{"head_dim": 64, "vocab_size": 2277, "qk_norm": false, "parallel_block": true, "init_std_o": 0.0, "init_std_up": 0.0439, "final_lr_fraction": 0.0, "train_tokens": 259300000, "dataset": "wikipedia_en"}
MLP neurons of a small language model. Each row is named by its layer, matrix (up: input weights; down: output weights) and neuron, and shows model dimensions 0-191. Each number is 128 + 24 x the weight over its row's rms, rounded and kept within 0 to 255. Numbers have three digits each.
After each neuron's rows, "fires on" lists the tokens most often at its 100 highest values on Wikipedia text that the model never trained on; "fires after" lists the tokens most often just before its 100 highest values on Wikipedia text that the model never trained on.

L9.up677:132121124135125127133152134148133139119140158117118119142119166138096119137118138101072155098138077161110111145146119114122154144122075136152129136122094129127156117123189095131155139132121081142159176118129106133092113116134142109084152118119147118118139123114103130162153147134147100084118138131144087128091148132113129140132171144121119098128163095090156182132135113124096106114144128113133160205126103090114150069196097108088141097104164107129095139133089112098122115092149149112141130141153105153157123166116141144151156155123167129081154123107116104137139114119164137149
L9.down677:154160114123146089119100120127120155131153098170098097128075108141138129149142149130163106141111146162155163120093131163147125073139126099113102111141160108124131123090126117125105086129129094118160174128135145130167121097099104141119123121142146136165107191151157139117188118128113103138147128114121122100138148114137116107142156110130087151141160130124112133126139134148094135089113108065135079161118119107191135137089096138117121143093127134126155136133099111143103144143126158138079128112090149142156153186088175128133158155128125145112157137093120134168084117112113126126
fires on: " re", "|---|---|---|---", "e", " rem", " l", " man"
fires after: " the", " |\n", " was", " St", " The"

L9.up553:119157102099149188101149148113152124166122111129162124118125141135179117096120148130120106087124116101069138081137153148123144133151097148081145110119128068115113126106122095092129143131122149152109137104142105141127128142119144110116116144145107156063081147144134123170142132153179147163130138156107160117097115156118154127119131118118187134131119107143157111138158103121096112085103152096106116120134135114162118112071137123105076150126154147136140141127121126162162134129119148117115110148155141069129112136142193109130149172125165120118116160116127098104118139119111077122
L9.down553:134129182146114130128099146109145093107095094122076155136115106111116126102168104112124114088123156131159175122131091097124096147120123127145107142137117121155157152135161110145143156110109155121117108136109130087134161117130073112122128126143140137142132117105158163094115072100100186140130139157101129110085111107168133152104164130186128169122133098124130119176105072111128167125153138156137168118098149161159127198163151093099158127128149152138156160125113109147162139128128106153122138147113115105130145132107070143120108113120118129141101110103135108156108122122115134102
fires on: ".", " b", " High", " high", " \""
fires after: " a", "t", " T", " No", " the", "T"

L4.up513:169117140106103112146120110117112110116120153129122165148135129146168098128147149189131154123142117091105137139153136157151160125155123191110121105140096133124113136145153111147152121100168141135096059121144117160118135133117166134135140125115140124095172144139091088144152117104127115137101103101171155127152192113142174088117125075119147125080139167140178084121117134117124155127115093088169143124126130086091164105142100147110118120130126146157147141074164113114148120134112139106114104127133133118112107169080106125102165106102133137114093104128115133098094135143147137130
L4.down513:144133131117088118139113132121124114128135120127144105187138130136130116112129131140151136103142106134111142127210153116137093151127133154151102117073141126107131134136108121155164099141155145120072108144121129131083133137083135124156164112087145116129109150181111120109165139115163100106131103166121154096109138097113087093146130149095151120168127116086154125107111148125114110107133094144139156086095142126129132150140128096152157136125192121113145093138131118103134161088136105135134118118118153141159139113086135133104095162191132100185118137117126154066144121165150172110
fires on: " (", "C", "0", ",", ".", "N"
fires after: " (", " /", " E"

L9.up93:113105122148155130095142129110118182142193159141124122140109150130083162128109156141101148172129096146115143067182101118143145125134104101106110140139129120113115147121141103106132140151144120157169077094172113153121138140086139168131134115163139141111130077131121148101140191115165130123104139101170151149101125144093144135105135092120100102117136119128159126150149066108148163136134119118145075157163124128095130099126122113140112108127098125173158142117135111123109138121161169131140121136110123111102126148129144129169154117145141082085113143148077100151099127106099132129
L9.down93:098144141152161128125116144086117112120141112083151146152121079122157134110153160159107084151145129132146111117119166119111152106108144078129149135143129123156096105134152119124169111130122113123164124118079115097135124130147115125105115137129128110152130111168139131146128153140146096123142116114095097121167140158198085138128150147146086087192096081165154170153137132153117118092084083150124124097120124100170096177152120159099145135150152152127107130077150109110143152153129119156125108155104165092143121147113106130115120096117151137143148070134102128119156130134127102126
fires on: " ", "e", "i", "h"
fires after: ",", " September", "op", "ap", " July", "ock"

L6.up502:123121111109122117149129144103098111114159083126134092105129178138153104137140155127096157106144105129121089134112127147179102148114123142096143162204120106133103170130148103154138088128100107094109113100143114164156133137132150141121121148138160096123159145157129131162134179144176112160135155135137086099117155155119173122082164139118111124157114152160139153181125131101150186101122162130135104136125100138127132118123160129097151100113165155160094103098135101137116153136095086087156140100151137103118114092149142132112128117144135102100113086132089101144146130133148121122
L6.down502:106117099166124141150136121109096110107085094173105139108108118119112123149113124164155100161143133125134086172136143126148128086116151129152147106125130128117120153179125148118129134171093118151139105132099147136145087096162075122117142100118121122157099127145121135137168179130086135116162119154098150137137125106178072144118088113123134128075129130186113093137136119165099128104175148100157109122129137101117172078150124132151116119154177124098148130139091113140128142166133122137134128128139078183132170130094148113143125088131117122134107127125154141172140129113116112087
fires on: "m", "g", "c", "em", "it", "im"
fires after: " S", " Ar", " In", "S", " P"

L6.up570:137161110156118156117151144104118113161135109121125098116191091116107098103121138151087165136135078130148088147109097137140133136108134152120135138104091167102107148110129114114162155133089143170121116110136108136105149114125154157121141130134155101115191161126089151166150119130092168137106106089114120130102121131117111112142153136122167110123124137125211094132164101109101127104173120144122111134126168147072142100155128150128129123138141095136070107151117121127102115176123137083092124147127117135152116119098162141111166106110164142131121128140086151099088098132130124154
L6.down570:113055172146180097090150145132093131161154158112119148125133175150156133119130110141149091131134129109126138151116167082130122135096104138123147140110090125151157109099139133134119138135107144110063098146137085115138119135122181126125147139123123114106150121171133173125167140135146173104095170162120135112160114149110097118112137099158126147127170118148136120110132160120100153096134124154119119106175118132165093123147111163121096130139173130089103083114110136150112107109114086114123114144113159104162140097135139125136088118098160145117095130113088116157174131145141122094
fires on: " (", " f", " F", " m", " A", " k"
fires after: " |", " /", "|", "1", "0"

L6.up396:171160092171099148086111129168129102156133114084074101093103128132113163127143099137134109111129109130153110131109134128070128118115133080156123086141163105125125129144113117137116143167092126123095112134118118113133083085141113131132135149192113132076118146103107126133150108173141143159201143120148140177095153151127103133136121160169149138138117114103098182152098135142148122123119173133104105141123096106116162109154144128192127151113107139145083103139131139107156100107157155151152135124153128117115125115108112123145129161150151126108140160131126131165124144110151128138
L6.down396:113140120133116155138150111183123106098100124094149127155111136139151103155127163138179137136148129115138128083089134151184113129138092153089136181142141097152128116112121115111145111106135117113146145157130133168182149112131128115107111140058108130154129115173171100141145125144100163101120091114109128135138092117119130126075128136105114113139126131119107098145131153100132137070119107115139118157121146117090138098153093164088117124112131108161131134125139093166122143150091102172160169156131088137160099093151094139148115114144139099156107106152116135115158114178149156155
fires on: "ome", " of", "0", "ed", " born", " "
fires after: " bec", "00", " was", " appear", " is", " work"

L9.up108:133114127150112104128104115074154158120145153079159146114121135096138128180145112118126144163129111140164164136097120138127161109086163142145169149143124101113134134131139133122088144158084140133108113075145114191124123133103118111111150165098160144154132192147110107101154131121125154081128133096114108141136161113110151125124119099133120079122128160091130148117134102118167078120128160122132133122117134138148108091125172135151128107127130116149090137118122152117117145082140106129131127134116147104134101177109112114113150143160060102071157188097104136144116131099138146149
L9.down108:165124119121129107137113146153103136155168143124107141109160128151139130113127155123144108155085154098105120119120154145129108136136120133142114114114127104147132133092143127101139107105108068183126107089106116117086182128117132141150115079108176131136096135151150101103102123115145120148122117125117145073143106142155093183108125137192141123140134099151133110148097133116075120156148156113128119143171138148126148132119117111151145125173139105152153125144091065156126148137155084131170102155116104130132148116155120114161114185119186139126115106105161123116122113087144109071
fires on: "os", "u", "it", "on", "om", "our"
fires after: " comp", " c", " p", " Comp", "p", " e"

L9.up210:128093096151094102143114105152141147097139120110109148139123140132136128117167081077143152158132137144117126133145121110131170132121124132170133127159113127149111143092130158142093123091096129149130074087113119141148145097115174144117120177125109183136155153183120126139130166151119129120137126155113139163096123172105154102134145142159102130146134116079162100130121105113103131123132095133134161097139098106074191099174151169121139131123137112135120135114133111102103116093134113093139119179129149093128129129142153170106154142140106074145100144146094142089098150141133106161
L9.down210:097183130144165108103138137121126095122133150133128123163106132173135163121124143150132119132136122142140122133124145111108076127132111095156131138124093127138127147112144114079115137141130126132139146114104200112130112133147137084106164108114147120118161102126159074131000145104134123118131161167142128154109115079134122156147115109137139111114144118129133101160154132113111140180125166117093115096102155130158099116118134133155114130162103116143136095123133110157107109110121141153126129110104109174165124120181142104133168121142182141109129130120148115156137112109101102136
fires on: "or", " Mor", "ar", "ister", " Nor", "ist"
fires after: " L", " Min", " M", "overn", " m", " N"

L6.up750:144100157109108131155142119101128118113095107124115140138095175130169119137117118134087139139129113113143153114124110112177163107132145177125105140132183106107116104143157188103131101142118103146122109084104097140127087130163090061154144121145188121112154153088143098149140129151146189095184135108154112162122148130146106078169151089155120110101121142135145138136107109122139160138119117133143125087091139120150111115114121113148097161126124149154118091129088122113133114125115170115148121149138157131117126130125107199133154128132122118124113139078128122176121134153143114134
L6.down750:120099128120087108109125118159165131137092147135143084141156099147154135166149188156106167140080109113132123113164093136116127155099120104104113096112170109172097131130154147129116127152084114155088125123150141097105097110123123108147103133129145121132075148112118157119158133123065158131126133135126168127121111122136112148109139094155122108090126149112114201129177139158157116102120160109158130143160130089126106123097147138098156151146076108105125168093135101141163114138123087124153142133112139166119112128096121137108096125125140149139113138121167119150167179150123135132
fires on: "un", "ow", "\n\n", "w", "arn"
fires after: " c", " p", " d", " t", " b", " f"

L6.up604:122150142074129130097150142127110152179155134091149137130145148108157155088108133146133102101141144108145111125107115091132141125172078125081147175125132139111140152127108129083139095169110140123063123094108106121140086132141135182135070127155115133083149128123150135142136110135133137172077134168134101131148135146129131151098141140111138142129136104118111106129092121127130132074121150122169129171150151117157131112151152135161107100117095160122165126083133115127164132179176140117144140133123123124149155102136129163116116086106097130146143113159067095154141134105115129141
L6.down604:161119099167163116143136118135093163128112119119089142124133135171119127166113118134172094131126134145125139083159129105128119104150108144120122109151130091073140064113125168116136146114100112126130106136198114124121124092145119164143145147116126099122151157168067116110181122167123084122129139059116138141189127098102084164178143136117133137110149130144121151115116139151131120137088152158121151144144127119127136117119134109123120153094146140104113126124103108122115141122136109129147125124131160134087079121137144098080095117145159102137155153134185093131101170131136149126
fires on: "m", "port", "ouse", "pt", "gr", "ous"
fires after: "h", " air", "y", " th", "th", "the"

L9.up527:193099141060112140106157126164127148188130120114094114126178173130129126139099098129115105136131157128086102161144127130120145107170093148119132120137143142126129120130150110124158125140094117157138104122143107148119152069115140147133129143177162150128142135145125121118153149136114128109149131160100082139178104139117102121087134137137154131121115139143107117149123107090119091094143154113124101171152102134149111105123185124111097138116155140109083124092105153141155109108125110080059102193150098120109157102150098113138143109102131117094148157117125117109144134127145125113
L9.down527:118113123132121088103104124159155127134132132112123104136122092112161184155129153119143089142124090116151129084109088111181140121104159121155137123078136129135106136125118125092118137107137129119136117119125153128150133142152109083127146118122088099154116123144101144069095113173133163094144117174145097147135090126108130118099135123142113168114050162142142132181146162165123117122107138137141145125086108109116141150141146106129191083192083144133156147132154126117098136095107131150196115130163115133165118165142135146115133119127126124145122111135139147150124118131106092151
fires on: "o", "op", "qu", "ad"
fires after: "ish", " ac", " Ch", " ch", " Ar", " Can"

L6.up356:114133101151127119121105116124107099151081123132138120106150115149138112088150139129111107164142106138146119129138146163109145063105120117147120164141122120105144148128147111098150128091119154119116104110140124163143112098124121139146119184188140105101136128115142130155146109194131171127144131125158141116136134149156156137139183114097152130098128119092126117169091133098102113110120143148132112105156075082140187142157107115165129171142092159118111115093118119168150146184123124074115119115113117123082130094137082134132146156136174138100121115137088113109104167113154149137
L6.down356:159130109133148109146101170112150158184095109104095109050148158133122189107134118123104133114125161128118108112146112109146145129128132119108127137154129128110118106094145130090157166149098153085141143142153114107149143146137115127142094085098138121183114144158115129129106140127114105116118117099129129078160122150151173113118129148104137114103146155130111144151141154101150147152130098115157118127090102110084177095164120085102143134156173115137094114164150131119128133142116099142134175161104155093145129117121176116098111123168136101124145123117183112092143107162104102136
fires on: "or", "al", "ed", "ex"
fires after: " W", " T", " K", " Sw", " th", "W"

L9.up302:132140163120118112127149135098119127120098164067134101125109112120127171134156098134126156091152142105120067083107140135144111094120090097130151132166120083094129082112170133109112116143080136170132095120157137099144136115136165110129091146129164149085125141176118109122127110148113139138175135121124091137168111129129112153103171115132169129116118129087141112131106130120137114109115138139130166155135099075136128128162146134123140107112134088193128109144087139136125107136133185109099168154150122108110109145116115113155147175123148125080137137165136112107115118137165116168
L9.down302:111150127130105124128126132134126134122092133121125135124100129154174114149150133113127135123122110120132122119149107125132149100132131135113142119145123092077155097125143129125132127126143130139138117144123255132103147113127130134128111130133152127108165117133108107135000125137150154129136119130127139134130146151120130144109133127145143132101128096101135154125151134130141097133118136111143130106127121129114116123135132138135143133126132131149115132125115132124135111126128142128126116128153114098099134131129127121143121099136132115116103142122123117117132123167130138124
fires on: " the", "==", " later", "ointed", " then", " named"
fires after: " was", ".\n\n", " as", " app", " became"

L3.up474:131119174155128145120157080141130165102143108114170164139109148128153137142142127144113162122162124130113142062113103105176132110146126125085127126159120086132142124130133156151113129108108114131094101125126117135153129141134177133114095121214133188127156111114119153134146132128144144146151113116112114168129163141108103109093142139163118121149119104110148091115160135111103117089107115096105134127149142098155188126191179098159138167123088107112099107157072127147132141129151150122146103142131127081126133102092125107116165130136133134129119170142086114118118126097130112124
L3.down474:104157154144144123137111095109133153142113105176141101102085151124133159142133101155176157148112138140146125124079116124126104129128142164140101141116122145114133153178115119144101138144118131134150108133122095126084137123117139157131124102159140126130162135108138108110210085081113160135149122132137186171075117151143162130140062135108148110138130134116144123116134157120105097128102151131153123089152149144093077112128115149093123127141151147138147107182169146127125108115107160110121106119102164105118122153139135107073127147114139132116115140142166141132062080129132086118
fires on: "|", " the", " life", "\n\n"
fires after: " |\n", " of", "arly"